Weights of a small transformer language model: learned positions, no biases in attention or MLP.
MLP neurons of a small language model. Each row is named by its layer, matrix (gate and up: input weights; down: output weights) and neuron, and shows model dimensions 112-207. Each number is 200 + 40 x the weight over its row's rms, rounded and kept within 0 to 999. A neuron's up and down rows have the sign that makes its largest values positive.
Before each neuron's rows, "fires in" lists the words (lower case) most often at its 100 highest values on Wikipedia text that the model never trained on.

fires in: "to", "at", "in", "the", "a"
L7.gate119,232,169,199,160,197,210,192,258,227,205,160,92,200,260,237,337,239,186,275,157,270,160,164,199,188,196,210,174,152,201,173,164,204,122,163,153,170,191,228,225,189,198,108,181,164,238,213,202,210,162,171,163,207,220,178,245,116,212,182,224,159,148,153,227,200,266,231,175,187,216,123,231,201,161,215,300,232,138,190,157,169,202,169,243,222,241,201,250,177,180,178,249,196,222,215,240
L7.up119,243,203,214,172,188,241,196,248,148,193,252,181,227,210,190,243,194,171,214,188,273,225,225,123,223,208,142,177,210,232,169,173,221,203,185,125,271,164,228,226,139,150,177,232,156,127,229,184,144,220,202,231,257,237,190,181,217,264,269,183,125,216,120,179,182,196,234,275,133,107,242,165,217,214,182,214,231,188,181,188,231,174,226,212,197,220,169,203,287,173,193,294,211,241,136,205
L7.down119,196,243,115,142,168,244,198,241,194,99,146,159,188,142,208,175,104,221,201,201,210,217,270,155,160,141,241,235,266,225,153,174,277,184,281,253,168,106,213,205,178,169,192,187,147,265,226,252,212,268,260,218,209,219,146,203,217,193,308,241,207,175,198,152,248,182,172,212,209,208,249,176,149,227,198,275,199,125,169,209,185,243,198,239,213,171,225,237,148,246,209,220,240,209,155,222

fires in: "was", "as", "is", "to"
L2.gate1659,221,143,267,193,234,222,178,241,213,181,195,217,260,203,259,271,177,107,202,216,157,209,176,196,251,229,131,210,184,177,195,188,176,192,212,247,137,214,188,234,165,180,246,141,245,175,223,255,169,210,193,235,189,216,176,169,217,200,220,199,172,188,199,178,167,207,253,228,183,161,215,158,202,155,253,219,115,225,199,153,142,239,124,161,261,147,163,232,193,134,225,148,182,131,158,209
L2.up1659,214,192,227,171,138,229,199,188,195,169,259,142,252,196,212,225,227,235,176,230,168,168,180,181,239,259,228,169,217,205,235,228,181,238,162,200,173,182,180,161,224,207,207,204,124,241,177,214,166,205,190,175,205,278,206,242,156,161,196,177,228,198,197,222,154,146,248,187,223,143,123,231,162,165,175,173,283,260,237,182,346,163,244,220,217,101,203,231,234,99,176,227,246,212,254,222
L2.down1659,209,163,133,177,239,214,225,103,197,135,265,194,197,139,213,170,243,213,155,183,174,167,230,91,141,231,253,225,195,223,218,188,200,187,131,278,224,205,201,121,214,251,198,195,227,183,152,210,200,185,154,210,280,204,154,213,128,219,181,240,244,190,242,173,189,167,256,132,218,175,199,253,222,139,191,163,252,228,234,223,308,175,275,239,178,228,179,217,216,172,154,178,281,195,209,237

fires in: "of", "in", "from", "at", "to"
L7.gate1345,236,223,189,231,139,192,207,258,243,197,174,214,234,193,204,202,161,217,230,186,238,173,159,208,256,281,156,206,206,221,149,162,200,218,215,296,201,191,262,187,227,184,222,193,156,216,146,275,161,142,248,167,188,267,172,196,181,239,228,214,151,136,231,171,213,268,168,214,256,135,175,123,235,172,219,245,160,294,219,222,217,139,178,148,184,129,241,258,162,290,211,118,185,144,164,132
L7.up1345,238,220,227,160,159,130,165,256,227,218,170,131,187,174,177,213,251,206,222,176,185,174,187,245,126,206,227,137,218,195,188,128,184,238,241,171,173,193,200,207,242,218,218,193,180,151,208,243,181,201,252,206,183,174,227,214,152,216,226,234,169,227,211,233,167,266,201,125,263,177,155,220,233,208,253,175,185,193,222,319,159,188,150,182,179,161,217,199,178,283,182,170,194,134,254,244
L7.down1345,181,158,197,208,138,221,210,257,259,202,172,205,245,46,157,167,262,138,185,269,170,198,176,205,177,132,184,206,183,202,178,198,201,184,224,200,228,202,242,243,214,173,204,254,162,229,165,167,272,182,220,220,198,230,220,164,247,208,214,275,248,193,188,226,233,176,200,166,176,259,165,158,196,160,175,242,185,189,179,199,249,140,248,165,216,149,164,166,202,237,226,275,179,199,189,205

fires in: "up", "out", "addition", "similar"
L2.gate1321,255,169,214,188,178,152,167,250,221,154,224,158,241,171,185,231,185,262,127,211,172,161,205,192,252,182,130,221,165,208,225,235,178,166,133,185,271,209,242,268,249,254,164,163,186,206,263,213,182,200,200,206,178,175,264,248,133,198,209,225,221,262,160,194,222,209,162,232,184,223,139,193,244,192,194,180,233,213,120,176,206,191,165,239,229,193,177,175,197,175,195,235,207,205,219,218
L2.up1321,298,283,188,291,235,171,154,202,213,245,139,159,194,172,236,220,239,267,160,225,232,211,162,203,234,258,139,200,214,236,207,251,212,203,200,166,207,151,276,195,229,180,243,172,207,264,143,208,243,217,162,186,134,119,170,289,201,215,186,187,203,189,194,149,209,185,167,267,183,192,183,162,199,173,199,240,235,190,150,163,166,187,215,158,218,157,125,161,191,175,230,182,152,194,200,181
L2.down1321,243,226,189,222,218,164,200,252,218,185,219,181,247,177,212,202,199,242,111,168,245,141,205,178,242,189,163,217,207,181,201,219,214,79,144,186,221,132,266,176,167,259,164,110,185,261,193,245,190,242,156,260,191,181,134,233,227,227,243,179,210,218,138,121,223,152,157,217,158,188,173,199,144,173,238,191,273,205,171,188,127,189,219,138,201,171,210,251,221,141,230,178,207,160,201,191

fires in: "in", "4", "the", "s", "3"
L7.gate1350,184,282,158,196,148,223,220,100,302,161,206,206,215,272,147,222,125,285,271,221,243,193,121,233,186,213,155,246,251,229,239,214,238,337,228,232,115,184,133,209,128,205,178,149,149,187,201,171,199,171,233,221,213,180,170,172,180,239,131,121,226,231,192,186,174,237,148,239,226,198,130,200,150,138,251,236,201,218,242,175,252,234,192,177,263,274,159,171,166,141,130,192,209,165,110,174
L7.up1350,169,209,154,158,233,175,215,101,205,236,245,175,193,162,215,297,263,175,235,187,146,201,135,194,261,208,261,285,174,189,198,179,218,244,243,229,190,187,212,219,258,222,110,154,180,179,247,179,206,189,169,148,243,206,167,173,216,191,177,179,268,143,300,119,158,181,112,170,107,247,232,170,203,190,201,248,136,206,186,114,197,219,189,220,203,234,254,295,195,152,213,213,253,254,220,214
L7.down1350,212,142,170,143,245,187,282,129,210,213,230,157,177,193,214,120,260,164,238,234,126,185,237,131,217,245,237,222,190,244,172,154,148,245,230,179,200,262,187,159,241,203,200,170,204,220,226,223,237,180,226,222,257,275,222,230,197,204,180,256,258,215,239,198,148,142,179,154,255,211,151,172,215,224,289,208,229,202,198,157,251,189,276,199,175,190,259,251,135,129,210,153,187,216,216,154

fires in: "up", "out", "together", "back", "story"
L2.gate1042,160,195,173,222,196,197,136,214,214,233,211,190,137,195,175,195,234,213,111,159,180,222,173,216,300,251,185,232,225,206,221,201,235,188,174,121,255,153,234,197,194,199,218,208,171,151,173,247,269,196,195,182,218,184,139,179,220,152,149,166,163,196,202,181,199,255,227,290,176,233,191,188,196,211,140,198,197,272,189,215,256,271,130,214,179,177,159,182,156,184,156,213,178,186,198,183
L2.up1042,217,222,171,198,217,225,217,273,157,264,238,211,196,177,243,192,132,172,201,198,204,256,195,167,231,168,206,248,210,193,246,219,199,221,223,189,176,133,237,145,204,227,224,283,233,180,150,122,154,183,256,193,227,203,149,238,229,237,161,241,207,133,152,139,223,251,186,163,162,150,200,194,247,168,166,158,281,182,155,204,183,157,182,219,227,252,186,252,274,154,287,151,217,190,254,178
L2.down1042,212,195,212,224,198,178,251,249,224,197,232,208,286,166,180,223,208,138,141,195,235,178,181,218,205,208,162,252,239,260,177,198,113,193,212,233,128,128,170,112,166,236,237,237,178,214,194,150,158,285,196,218,143,313,184,278,221,217,201,206,238,207,180,172,236,258,215,199,117,180,216,172,281,133,203,172,210,201,191,147,229,107,182,213,191,299,214,218,169,199,259,227,202,194,234,259

fires in: "a", "studied", "an", "the"
L2.gate367,197,200,197,172,263,143,210,179,267,241,153,229,169,299,243,239,269,227,198,216,192,253,206,157,214,196,220,276,254,235,217,200,153,205,200,197,170,185,206,178,226,280,147,135,186,206,185,275,135,187,241,231,224,225,240,224,159,236,212,221,196,246,231,76,189,104,288,166,217,177,183,142,167,216,239,195,201,269,209,133,183,228,254,244,208,168,206,181,196,177,200,175,156,234,214,252
L2.up367,169,231,232,172,240,177,232,291,231,219,213,229,222,288,203,242,196,254,273,165,157,197,152,181,216,255,240,287,248,189,209,205,165,227,207,217,184,154,194,259,216,172,178,199,240,252,206,228,181,192,207,241,171,246,239,223,183,195,248,245,188,197,267,137,233,139,223,216,262,135,213,166,139,210,187,122,245,227,236,159,233,228,205,199,175,170,263,218,168,226,132,244,234,217,202,187
L2.down367,207,242,167,213,266,172,196,213,251,249,195,196,282,290,216,257,174,192,268,194,145,183,187,198,167,213,182,188,192,204,83,220,281,300,265,204,204,198,224,175,144,281,242,153,152,193,131,190,195,194,177,122,94,114,229,219,276,276,158,200,245,93,281,154,202,177,226,175,211,222,210,232,192,184,183,256,223,215,239,166,238,256,197,168,227,204,211,191,220,202,101,209,194,187,207,228

fires in: "a", "of", "an", "the", "to", "his"
L7.gate1465,171,124,224,209,133,220,179,219,114,267,186,187,264,167,146,217,175,225,262,156,219,243,187,175,205,205,180,186,185,205,234,245,177,214,252,221,262,292,173,154,149,167,152,157,242,233,258,203,145,220,143,217,153,229,237,237,141,216,219,200,214,143,188,176,139,209,211,159,252,232,212,283,118,178,202,173,175,200,196,164,174,271,167,161,135,231,206,269,233,231,161,196,245,278,214,225
L7.up1465,221,221,257,253,213,221,207,216,224,245,202,215,213,180,213,184,143,230,202,202,180,169,237,208,207,230,136,180,213,247,241,210,200,245,169,186,201,197,185,185,222,170,209,215,172,344,194,250,174,208,236,167,181,159,166,172,155,208,214,143,279,263,187,198,227,239,202,219,195,221,212,209,198,289,239,174,207,200,238,189,139,100,190,166,285,219,149,258,182,245,199,194,168,217,205,226
L7.down1465,208,204,125,171,255,179,210,226,189,216,261,216,178,261,239,121,236,225,200,134,237,222,206,164,138,212,203,135,215,235,284,163,213,188,243,199,182,141,147,215,112,253,205,230,157,232,209,151,170,188,172,190,194,197,201,175,202,140,261,219,201,135,209,194,146,174,121,188,243,289,256,238,183,219,246,218,172,193,159,232,218,199,178,218,204,273,196,246,219,191,175,136,200,167,196,194

fires in: "the", "their", "this", "his", "over"
L7.gate524,182,262,185,240,181,177,205,192,187,210,142,164,207,245,249,219,134,182,159,204,286,176,232,183,226,137,177,263,206,190,254,198,222,207,209,194,192,181,202,154,207,217,159,144,161,100,225,175,108,190,246,210,245,224,231,147,204,193,181,218,314,196,109,278,265,200,155,192,186,124,261,189,212,174,168,242,169,153,182,210,164,251,186,166,260,191,181,205,214,102,253,207,202,210,187,186
L7.up524,268,218,175,207,198,229,179,260,196,197,196,185,267,220,196,157,183,121,242,234,229,223,227,127,213,218,123,186,201,176,229,174,148,118,207,191,165,272,247,193,182,262,215,202,160,242,221,279,255,168,270,243,223,194,200,160,193,155,201,184,243,189,198,169,256,207,216,193,210,232,155,151,194,157,190,279,241,205,236,165,128,168,215,203,229,187,125,212,165,276,202,191,198,164,92,241
L7.down524,211,267,207,173,244,206,212,231,174,223,154,225,223,188,218,133,229,112,260,155,204,187,194,177,192,110,193,225,194,223,209,187,194,176,202,153,168,246,188,225,224,202,191,197,73,215,228,170,163,204,201,157,209,150,178,238,156,230,244,213,182,237,209,152,190,156,212,200,230,239,175,213,246,131,180,192,242,208,112,144,241,157,217,221,164,251,255,145,82,163,222,215,165,176,195,156

fires in: "from", "the", "to", "other", "his"
L2.gate853,143,168,196,156,236,184,217,215,203,142,176,182,270,198,233,250,224,115,203,221,159,192,168,221,229,201,214,266,251,158,221,237,218,201,203,262,196,197,225,153,163,202,156,346,220,169,269,278,216,162,260,184,253,175,197,222,167,139,236,201,146,162,204,159,193,173,192,161,196,196,206,226,163,141,208,195,200,157,95,206,94,169,224,213,261,258,154,184,184,226,274,109,267,283,139,196
L2.up853,197,208,264,263,222,185,176,211,151,193,181,137,207,239,236,245,178,168,240,169,247,163,222,118,250,217,192,232,157,265,170,195,252,194,255,118,268,234,172,248,180,164,184,180,244,156,205,220,212,281,170,177,220,243,207,249,191,266,257,231,184,213,195,164,202,183,119,233,248,224,208,156,215,183,163,167,186,223,164,287,174,200,190,291,183,198,143,180,140,226,267,198,146,145,239,210
L2.down853,219,217,134,159,215,219,163,228,225,190,200,158,191,137,218,194,228,177,172,176,138,183,181,180,211,253,265,291,158,200,243,234,176,205,126,111,217,233,162,203,198,181,209,188,221,192,224,230,184,231,212,162,200,235,155,182,149,189,211,164,200,217,168,199,178,174,124,156,217,204,130,214,276,181,237,200,272,212,182,178,199,190,184,135,255,213,180,253,129,197,232,194,233,195,208,201

fires in: "second", "third", "fifth", "fourth", "seventh"
L2.gate1585,220,184,182,169,178,165,187,151,189,212,149,276,248,236,130,277,190,234,172,187,158,162,282,228,223,146,251,263,276,215,158,182,200,181,201,151,255,191,187,190,135,196,124,199,248,186,255,230,194,202,190,153,97,255,199,213,211,189,286,198,199,227,267,212,159,219,220,206,185,175,177,219,103,204,293,225,146,232,194,221,206,225,248,235,225,220,185,198,184,260,196,204,188,194,178,137
L2.up1585,228,221,300,262,229,189,250,222,245,131,180,242,172,167,225,144,193,207,225,270,252,288,224,140,245,227,229,212,159,202,210,232,198,151,172,195,217,267,161,152,220,134,142,232,220,170,147,176,117,196,236,180,193,150,195,243,148,230,199,293,215,266,163,172,201,205,72,198,248,164,167,169,220,288,158,190,131,277,265,98,221,168,245,150,270,162,189,217,226,145,240,199,168,247,95,189
L2.down1585,241,176,247,220,242,195,205,252,257,117,200,255,219,263,155,228,205,232,183,300,212,270,203,214,161,213,206,182,108,169,186,170,173,199,176,203,207,193,145,191,260,193,198,270,206,210,250,234,170,218,177,244,191,258,175,210,149,235,236,236,233,170,126,212,235,250,167,185,200,185,156,144,267,311,132,152,200,260,220,147,170,127,233,85,235,200,218,187,267,125,225,133,201,264,156,229

fires in: "research", "analysis", "training", "development", "testing", "conduction"
L2.gate1933,215,171,209,200,236,221,215,245,205,182,218,214,200,166,218,159,259,250,196,191,206,207,186,223,185,248,195,202,173,236,158,196,233,183,185,145,156,225,151,175,199,248,202,180,200,216,210,171,194,177,171,215,173,280,156,206,188,179,186,218,150,118,211,148,266,208,212,235,185,101,219,261,153,182,215,145,213,151,200,266,246,139,189,231,186,235,173,168,193,220,170,212,247,165,182,188
L2.up1933,234,212,207,236,150,215,212,261,204,154,222,199,232,87,184,170,200,230,176,172,238,236,212,185,187,158,157,214,223,198,212,218,232,189,186,203,211,225,148,219,100,271,248,272,189,179,192,187,189,197,218,236,125,155,178,239,266,219,224,175,177,205,157,169,291,187,191,145,175,157,216,252,227,182,249,234,191,179,152,262,185,180,272,263,206,228,210,166,179,221,151,189,216,246,172,135
L2.down1933,200,232,179,181,165,182,157,214,272,143,241,202,246,265,231,190,243,233,186,186,245,215,196,166,243,257,162,248,230,103,171,188,209,219,229,253,243,334,105,214,166,262,180,236,137,242,188,188,248,241,209,172,167,225,167,206,165,251,222,176,205,239,201,179,154,130,175,220,166,122,161,218,215,292,223,212,171,182,150,164,223,218,179,121,179,228,186,142,216,225,167,136,210,141,147,159

fires in: "a", "an", "as", "provided"
L7.gate1830,171,175,165,219,283,213,198,187,206,208,169,246,175,218,212,182,221,281,244,242,182,172,192,139,201,158,210,227,237,189,206,237,139,191,261,179,232,142,279,185,225,263,230,174,206,225,264,141,181,196,202,204,219,176,176,235,207,209,197,210,183,110,192,231,189,277,202,219,242,152,267,280,186,161,257,180,179,204,261,146,176,254,188,102,232,227,131,226,217,157,129,191,164,237,256,245
L7.up1830,187,232,196,190,218,254,219,214,187,203,204,199,191,208,173,183,153,126,202,153,196,198,315,222,238,262,227,218,298,178,143,259,156,192,219,247,112,224,213,168,166,223,187,214,166,250,206,183,175,104,173,161,208,201,153,205,156,232,215,180,158,199,219,203,188,256,214,219,147,248,213,232,197,190,184,221,172,135,191,181,170,273,209,165,185,257,205,183,187,229,149,180,246,125,160,255
L7.down1830,188,178,204,209,230,259,249,216,246,182,162,154,192,227,208,204,220,183,300,198,103,174,208,145,189,301,189,205,223,202,227,254,201,210,220,208,183,256,164,186,208,194,209,248,179,214,142,161,222,206,168,209,253,266,227,198,187,189,148,228,181,202,197,253,237,140,152,189,169,271,210,210,269,207,188,201,178,208,221,200,157,253,176,199,300,188,183,210,153,155,172,231,241,232,172,247

fires in: "up", "went", "raised", "back", "raise", "gais"
L2.gate6,226,263,216,149,156,232,209,199,244,215,250,163,222,243,155,216,193,183,163,213,226,257,167,198,212,153,199,249,172,172,191,187,216,219,160,191,229,170,301,129,176,166,222,236,159,253,147,264,194,160,177,174,207,226,166,209,167,206,189,243,176,201,201,136,210,153,202,202,175,246,168,219,210,194,219,231,189,183,229,201,219,263,117,183,198,216,216,226,179,205,209,151,216,230,182,229
L2.up6,142,210,226,155,128,257,177,246,210,168,247,217,203,153,275,240,168,189,167,202,139,263,168,157,212,159,240,225,236,187,249,175,197,224,137,217,184,175,148,219,205,247,242,176,179,202,145,219,239,220,164,188,227,216,215,199,179,195,159,153,226,138,140,185,208,260,202,151,219,208,196,236,243,246,136,191,182,183,137,163,221,183,240,273,191,172,179,212,178,141,209,145,293,183,231,162
L2.down6,233,208,196,168,98,192,159,191,157,187,237,277,229,203,231,197,190,212,189,173,186,219,193,164,233,242,203,159,241,244,283,245,122,185,199,204,198,211,178,150,184,148,195,155,188,230,190,165,201,197,203,262,186,191,230,267,144,191,167,269,195,188,154,202,270,187,197,221,144,220,176,214,236,213,116,196,197,234,186,242,301,175,192,208,276,286,181,226,263,133,168,107,149,131,195,233

fires in: "the", "a", "his", "of", "all", "their"
L7.gate1363,183,192,149,214,225,149,173,190,182,241,212,237,227,182,192,266,240,247,174,215,150,161,156,207,221,178,240,191,208,233,171,193,138,196,243,210,247,286,230,232,90,176,182,186,270,158,208,226,108,210,160,219,241,175,251,186,135,119,218,213,202,168,231,174,194,205,155,286,181,147,209,148,250,228,230,237,200,200,237,208,127,215,188,210,154,226,125,197,237,210,164,202,190,178,189,257
L7.up1363,200,232,265,179,244,241,167,244,257,210,222,131,141,192,273,166,205,197,163,250,149,182,213,231,146,177,177,268,192,70,173,222,187,258,235,200,302,254,157,167,163,180,277,231,243,203,203,219,198,254,110,197,174,160,168,218,128,222,194,209,194,176,195,253,215,249,133,183,237,226,190,248,218,210,193,256,186,242,217,182,133,177,183,158,159,228,152,217,191,170,200,158,273,273,200,244
L7.down1363,224,211,175,261,228,184,147,233,214,214,186,253,221,253,250,165,212,217,201,210,165,157,207,244,177,162,171,261,231,229,276,157,245,250,309,161,138,156,154,216,191,176,180,187,162,185,217,292,264,186,179,198,213,269,159,181,175,205,267,232,239,196,176,183,204,243,228,191,219,201,226,247,160,197,236,195,192,125,200,150,144,205,190,184,236,228,281,156,222,221,220,193,175,177,219,186

fires in: "a", "another", "an", "this"
L2.gate687,172,206,142,233,241,141,203,236,175,243,218,265,239,198,261,143,183,226,192,237,159,175,165,227,183,257,231,212,142,171,186,255,153,245,183,194,180,161,220,249,173,215,120,233,269,189,181,236,190,270,145,171,252,164,224,127,149,223,190,252,201,240,201,204,97,180,168,244,244,142,209,206,219,184,259,136,196,107,211,246,178,231,232,232,214,198,157,231,186,170,247,237,233,274,257,204
L2.up687,219,181,145,123,211,227,153,279,270,176,168,192,180,212,283,174,253,252,226,220,253,168,237,217,171,199,242,205,202,252,232,271,275,185,223,164,137,181,196,257,194,179,240,204,183,242,172,167,213,184,267,143,155,238,208,170,191,224,211,230,236,161,212,273,159,229,170,149,243,177,159,140,191,231,160,248,241,249,213,191,201,206,201,257,252,224,161,239,232,213,212,123,160,167,261,170
L2.down687,219,241,220,177,241,182,192,223,211,202,229,256,248,215,215,175,176,196,192,197,208,165,250,106,179,252,120,118,198,254,203,194,156,238,183,241,209,187,229,150,224,193,175,190,212,178,217,160,184,224,216,289,191,272,203,127,195,154,259,178,157,149,244,210,241,204,228,269,205,221,152,194,289,226,251,197,186,205,131,246,165,194,232,242,259,130,228,208,197,178,171,221,189,170,217,141

fires in: "the", "s", "a", "elvis", "last"
L7.gate415,247,171,114,105,220,202,141,145,232,221,216,170,217,183,252,192,147,239,202,166,227,221,145,175,226,214,324,229,176,177,120,273,156,160,217,272,234,196,96,187,234,205,265,212,229,181,198,248,148,203,177,238,182,229,167,181,201,256,187,161,231,224,139,227,179,184,227,223,183,238,150,265,191,161,128,194,213,241,172,156,233,186,223,238,286,162,202,192,168,246,253,257,197,159,207,254
L7.up415,290,151,177,162,229,166,179,169,235,171,174,157,125,261,195,199,214,213,149,214,237,188,198,190,196,211,254,174,240,225,165,246,202,168,217,187,188,130,158,188,210,207,220,195,200,196,223,189,134,227,292,201,172,141,237,218,214,139,272,231,186,211,195,200,258,188,259,162,183,177,202,188,207,232,246,277,154,259,221,207,160,195,168,210,166,219,149,167,171,247,217,226,209,188,184,180
L7.down415,191,250,180,176,148,221,184,263,241,135,199,224,260,215,195,211,146,210,193,189,197,193,195,212,262,258,280,166,198,191,161,221,265,115,277,247,173,213,190,232,224,159,168,240,198,169,245,204,137,199,155,201,190,195,243,228,144,158,152,210,193,175,159,209,254,250,162,206,197,215,222,188,237,183,204,147,177,229,231,218,254,234,191,283,206,264,211,252,183,130,201,263,215,250,206,146

fires in: "television", "stage", "theatre", "tv", "video", "professional"
L2.gate1253,177,193,162,265,201,187,228,179,139,158,271,173,242,211,200,229,237,252,211,201,212,159,242,246,241,137,203,177,229,99,135,148,227,224,186,229,209,156,220,221,177,193,149,165,208,190,195,160,116,198,161,213,172,220,164,188,197,214,134,155,222,218,213,179,187,217,200,209,259,164,232,142,167,179,205,189,189,202,147,203,206,217,210,219,287,201,178,169,174,166,168,188,155,213,261,207
L2.up1253,163,222,282,166,131,190,147,182,208,240,251,246,206,183,186,210,140,189,170,280,179,196,190,239,237,193,216,189,150,224,218,154,175,168,202,224,194,203,161,209,200,185,117,291,171,236,124,177,221,222,232,189,266,202,194,189,226,195,196,220,210,162,202,176,221,224,135,158,251,183,165,209,169,210,168,224,225,133,197,120,196,197,165,220,267,205,222,197,255,220,185,292,199,266,183,224
L2.down1253,189,206,237,193,155,136,148,196,134,246,167,191,152,125,238,173,282,223,183,221,147,197,232,240,235,153,232,190,235,165,205,199,125,245,238,152,230,233,192,181,296,189,219,178,178,233,229,240,252,207,242,197,216,176,231,176,242,145,184,255,187,187,176,243,193,166,156,116,197,164,219,117,210,179,305,266,157,205,206,187,210,181,243,211,225,200,232,228,237,207,235,215,190,207,234,172

fires in: "period", "time", "career", "times", "era"
L2.gate656,200,179,205,176,278,180,206,220,168,194,207,151,225,163,211,116,164,177,121,197,133,148,269,183,221,178,237,187,186,239,169,243,281,142,175,255,152,243,255,222,121,164,243,220,198,258,201,136,264,225,204,183,212,266,173,203,165,211,212,157,207,120,174,213,196,171,124,182,193,311,183,310,193,219,217,187,148,157,156,214,241,220,211,180,120,189,171,278,236,246,276,209,202,188,146,261
L2.up656,248,180,212,209,243,166,178,212,183,236,219,268,176,215,124,190,245,148,90,248,188,177,202,179,248,186,214,232,167,213,225,225,182,222,237,243,177,176,212,169,188,179,161,199,214,206,294,194,172,246,217,285,296,239,186,203,163,147,186,213,243,166,174,140,122,169,189,129,163,218,210,226,199,158,243,258,197,320,114,225,208,216,202,203,200,207,205,205,215,179,242,182,172,166,189,213
L2.down656,203,178,210,175,192,243,200,145,230,254,145,145,180,191,198,179,235,203,128,166,191,157,215,181,185,191,274,259,158,217,207,219,250,149,266,271,169,178,168,202,208,213,269,187,202,186,296,195,215,200,166,168,197,175,213,122,181,231,219,130,251,260,229,295,158,163,205,150,145,247,225,253,200,241,198,181,185,227,187,191,163,227,186,217,209,246,161,227,180,218,166,184,198,200,123,193

fires in: "one", "ofakim", "third", "fourth", "fifth"
L2.gate165,200,162,154,295,194,218,221,161,197,201,270,212,159,318,172,212,171,192,188,177,163,234,229,195,217,185,194,271,293,178,226,168,155,231,239,255,238,212,229,194,201,202,217,306,232,225,260,271,106,219,179,184,121,186,202,233,171,179,255,224,140,206,148,203,126,183,168,187,147,230,205,164,179,180,240,241,120,218,171,160,194,239,244,215,203,197,185,192,234,149,266,187,184,217,155,245
L2.up165,171,145,168,184,233,244,151,270,171,213,216,210,200,259,221,202,226,225,223,190,201,245,242,123,162,148,162,279,225,269,203,178,186,201,243,241,255,139,288,179,284,160,199,191,260,229,181,304,161,219,114,177,137,265,187,227,165,238,190,228,110,188,150,163,195,236,186,209,187,211,200,249,185,222,222,234,149,201,112,199,200,227,234,197,236,171,164,211,231,176,176,190,277,295,266,215
L2.down165,181,231,219,203,175,164,195,260,233,213,204,183,180,247,244,201,172,179,170,185,195,202,214,156,147,209,161,251,205,260,205,139,241,197,220,258,299,205,263,224,300,156,150,158,202,263,181,331,171,156,108,150,130,284,157,189,199,218,193,235,110,188,166,151,169,206,196,193,220,293,211,220,200,269,233,227,162,258,163,217,255,204,223,169,244,192,211,231,237,158,183,201,328,224,222,211

fires in: "a", "an"
L7.gate37,171,238,130,157,194,187,183,151,178,302,187,263,248,111,161,196,219,221,207,193,175,149,243,193,267,210,188,261,221,135,189,265,120,189,194,176,208,214,166,177,263,190,232,227,210,198,262,246,163,181,150,182,192,188,202,237,144,251,172,255,168,227,142,82,207,221,199,232,248,293,203,157,157,143,224,170,183,223,255,192,215,125,188,205,126,178,139,260,177,217,205,135,178,221,201,165
L7.up37,164,194,152,194,218,244,234,235,164,249,203,249,100,211,175,234,181,215,168,206,225,139,190,244,228,237,265,214,273,180,172,150,184,207,210,220,227,189,259,204,148,206,242,248,184,216,234,232,130,192,273,180,154,226,168,208,183,160,218,192,122,242,178,184,213,224,162,217,155,208,219,187,199,250,213,206,206,244,151,266,210,162,244,186,161,132,150,222,210,254,144,182,241,193,238,166
L7.down37,200,189,135,201,275,139,244,235,185,252,246,257,292,263,256,251,142,255,207,208,221,197,153,85,247,207,247,211,224,271,258,259,254,203,231,228,179,157,208,228,208,192,132,251,239,201,171,212,179,192,180,142,129,260,220,197,137,221,170,276,194,143,187,214,271,246,239,192,199,170,222,228,171,189,157,211,237,128,143,208,106,255,172,180,188,261,217,194,175,202,194,221,251,203,242,202

fires in: "was", "is", "were", "are", "it", "would"
L2.gate1022,187,176,185,183,193,141,96,245,179,238,255,196,250,189,191,243,254,164,270,235,134,208,247,183,191,213,144,209,231,240,262,231,144,217,108,198,173,219,176,161,211,165,231,209,236,138,167,254,259,124,176,248,194,215,196,256,220,154,158,274,184,271,172,218,191,232,213,224,258,183,207,175,264,204,198,187,160,270,254,218,266,196,170,210,242,155,212,222,288,153,186,159,130,217,260,166
L2.up1022,209,233,193,227,244,240,75,221,217,282,253,231,224,178,177,193,229,224,282,224,234,268,148,197,126,189,212,204,198,257,259,274,127,225,135,87,313,301,223,195,152,209,174,147,183,160,137,255,191,238,237,198,119,312,159,190,248,233,180,227,181,246,193,264,198,177,168,294,209,208,151,177,219,272,282,179,187,182,223,185,173,285,276,178,222,186,185,191,222,205,174,249,309,178,165,138
L2.down1022,267,193,221,152,226,187,120,217,155,195,200,171,181,210,209,213,208,241,230,148,153,259,199,175,164,277,169,144,188,234,194,260,161,225,95,185,273,229,219,154,147,228,183,194,236,174,133,214,182,160,150,182,115,211,196,224,191,147,106,262,201,113,173,206,219,190,208,236,154,190,158,164,158,224,281,246,149,212,271,236,270,179,233,176,238,124,236,241,235,196,133,151,235,209,159,195